From a checkpoint of a small transformer trained on Wikipedia: no biases in attention or MLP, 12246 steps.
MLP neurons of a small language model. Each row is named by its layer, matrix (down: output weights) and neuron, and shows model dimensions 202-297. Each number is 128 + 24 x the weight over its row's rms, rounded and kept within 0 to 255. Numbers have three digits each. A neuron's up and down rows have the sign that makes its largest values positive.
A block is one neuron, or neurons of one layer that tend to fire together. After each block is what it responds to, as a language model described it from the Wikipedia text at the highest values.

L10.down682:130146146114103104146139125095149121115134132119135158141111111123113107109156079162151147112116168135124113127157135115147160154176127119126139107137126088137068150145126125100159146093133089129093127078088108150096120151169181168108117128142139123084075125113094129099113148094136115165
L10.down720:131101103163142132143093112114135133109106135110088134140139124112153140104151054151131136134120128108109081085150125097117131138145136122103127138118122103110148093150099140138119130150122155135126163117126163119118150127136123108110085102119132136123146107141107137131078131105121107113
L10.down733:133104146161125073132169112080158100112090092113144125135092114125113133124101097115100142144091152136122059130122106100108124117109119153139076114137101102114142135109101119154099145100152127120080136084120118122122133117141138147122125171173169109113100140121120155135121098103149087176
L10.down807:113131131090109140150114119085159110115123140129112126152121118063164163174159108119141130106141117113122123153152118097142158099125132162148152122144117104111114115126117132136133135126094158104106150139118095144164111130160153170123116124139143159103120135130151145100094110110168101109
Description: Leading year digits

L18.down583:155153117138151142126155093089121124176167146116197155124125149114152131126116144095120124134131168128106158128105105116134132142119139132080143185173094116143125113109127136113151130149120140111134177172131129160122113163131151120133165143131162142109179107113079116144117086144120133138
L18.down627:167157143144110107111147093138104105140184177128131113141122131120136125128113122151177139146126118151132197093158123127123123176149109153152117112138130122153174123091121126087162147144120134135115143158119141165122113174139106144130116098125138084090150120087149139191140122102103174144
L18.down863:117121093154109139120146132157098130126178127084143116154149094116088125152138171077136119198101147157134113121165116093114145170124120157104121125139132125095097116126164125122103123120196127097108178114128113157134103116127119154116099131135176105118136118157144164118154157147106104086
L18.down1244:081113091172115140134119146144146133157090111140134140134163127102112127112147141149097122149118129181115163145120081113103144134143148132113141129098118170142139102159147134099176116133146150127114145142117148126091149138139150175143144139167130127154142189147149109119121114130132136119
Description: Pronouns and indefinite nouns

L11.down852:160126125155124142108157146123136122141107094141118120095127087139143111111131122129109087127127101141146119140142160126132171161107142129092121126144128139145176180154118115110129142152131112117130131085149091140122124138129121114102150089116111112119119153093129142105122134103105139112
Description: Mid-word fragments, especially "ant"

L18.down340:130153083112130122108121088139126138181181146139117136088121071141118129137106100119148122185148182118115115139131110135097145089102124132100119133097134146123097095143164118122151132105086135089105143081123193118082122116157119106134115113124123083108136136122133165104137112126124122121
L18.down419:152160127120143143165105110150100126090155104157135103156110127108135111106110107138134087132149154171115148175093090139120154116123140135110145139110156132119121160166121111083131117217117096125113101118133116142140160149126136157123105184153095117116164106121128125135126125137129134119
L18.down801:156118147116137149173062102118160098161150130129140131129098099110146185128107120134126131101119153138153103122120147106148149092112154107150112175126134115135109123144118115142115133140083140108116103132130133136159167119141118158138113144098114108120121116150089130081099093088137088124
L18.down1220:118118113131061135093130139130134095112166132186141093135119173134171111090117100110152155118140128121157142128106109162138136116125105094128134117103099117141118154146155141110149149130191085142128119101185128146118115146147078108113107104128108122136115132121090135121117122104117117125
Description: Table pipes, pre-name prepositions

L10.down417:135109136097093165147134096138151149138109072111130116139150078142145110116078166116114118146096092134107113125112154125157156170109134186097088095163135099153138119098157142145127129156092111146160128175171135134102140110146148138129127102143148107093133153114106136165158121129138111150
L10.down637:133147121101111125100154128150141159139147175135105113153135096130128129108125096118107173157115128140167136134163114162151117125123134110147126095111173166125146096149124126127111101108117136120130193146125143155110138082135127117136130126115070113142110132118164124109137115159081130070
L10.down793:149107184125139096145103161161143116108164096137133122127151154098096147114108101111137155138118126121079100133141111146134147138063115133121112115139141110170138108118133140141102117115145110122106169148175110112130169141079122118124132200118142163110117093105133108122112114137162133087
L10.down1183:088137103133080122144112113095117129175127119144142123148110142120129107104092118143123087133115132159101128131085096087107119111145151112130066092131122117175126116123126144132121161127131145142150117160166112137128123146131136117116130134137120138108128105143100166124126107104095070120
Description: Word-initial name fragments

L18.down5:102135110115156110092118083151064141177131120136143133096101146156134089114137147113116158119116137106153138135130168110155164166114114154161105132119124117132114132108111125047137112124098138127107163081140123160130089136116157176137156115138111160146147140138145142175159129133121154095
L18.down331:159116153122122094140137142119169088165127144151116151146124155106154103129095122145162135078135128083138109134136125122141104105135099158145101139090143123164134142086123148158119112122125123124102129130125148138124150108105143101129147104130156120131113134182099123122194134118130148138
L18.down857:136142105138144161137141111135131096097122115120171149102183099127137144109119111072138105127073158111104099116091153103169164124132119136117109103166116122153127074150143157107133124107110165130120118123139127169106173131174147137100103125104115150125091099126161123132105150155099134117
L18.down901:117092164156114105131144125096132119112129070111164172128117140148092119147122126105127117107133113163155147156121090146099109125164113114149125106161091135144121139154143111137156145177149131124129163141136103128092150107096125156124131101169143127138146110120131126111072112148123110118
Description: Table separator after counts

L11.down299:120112107172137160146132174146083122108155126163125144106127121158132131173130144122148135117103095136106101089107131114119142109186121124133108118135134132099114091177159138153148064121139127085129133101108111129114154108160108142133130132105169131122160122116125119137149069100158135111
Description: Attribution and subject pronouns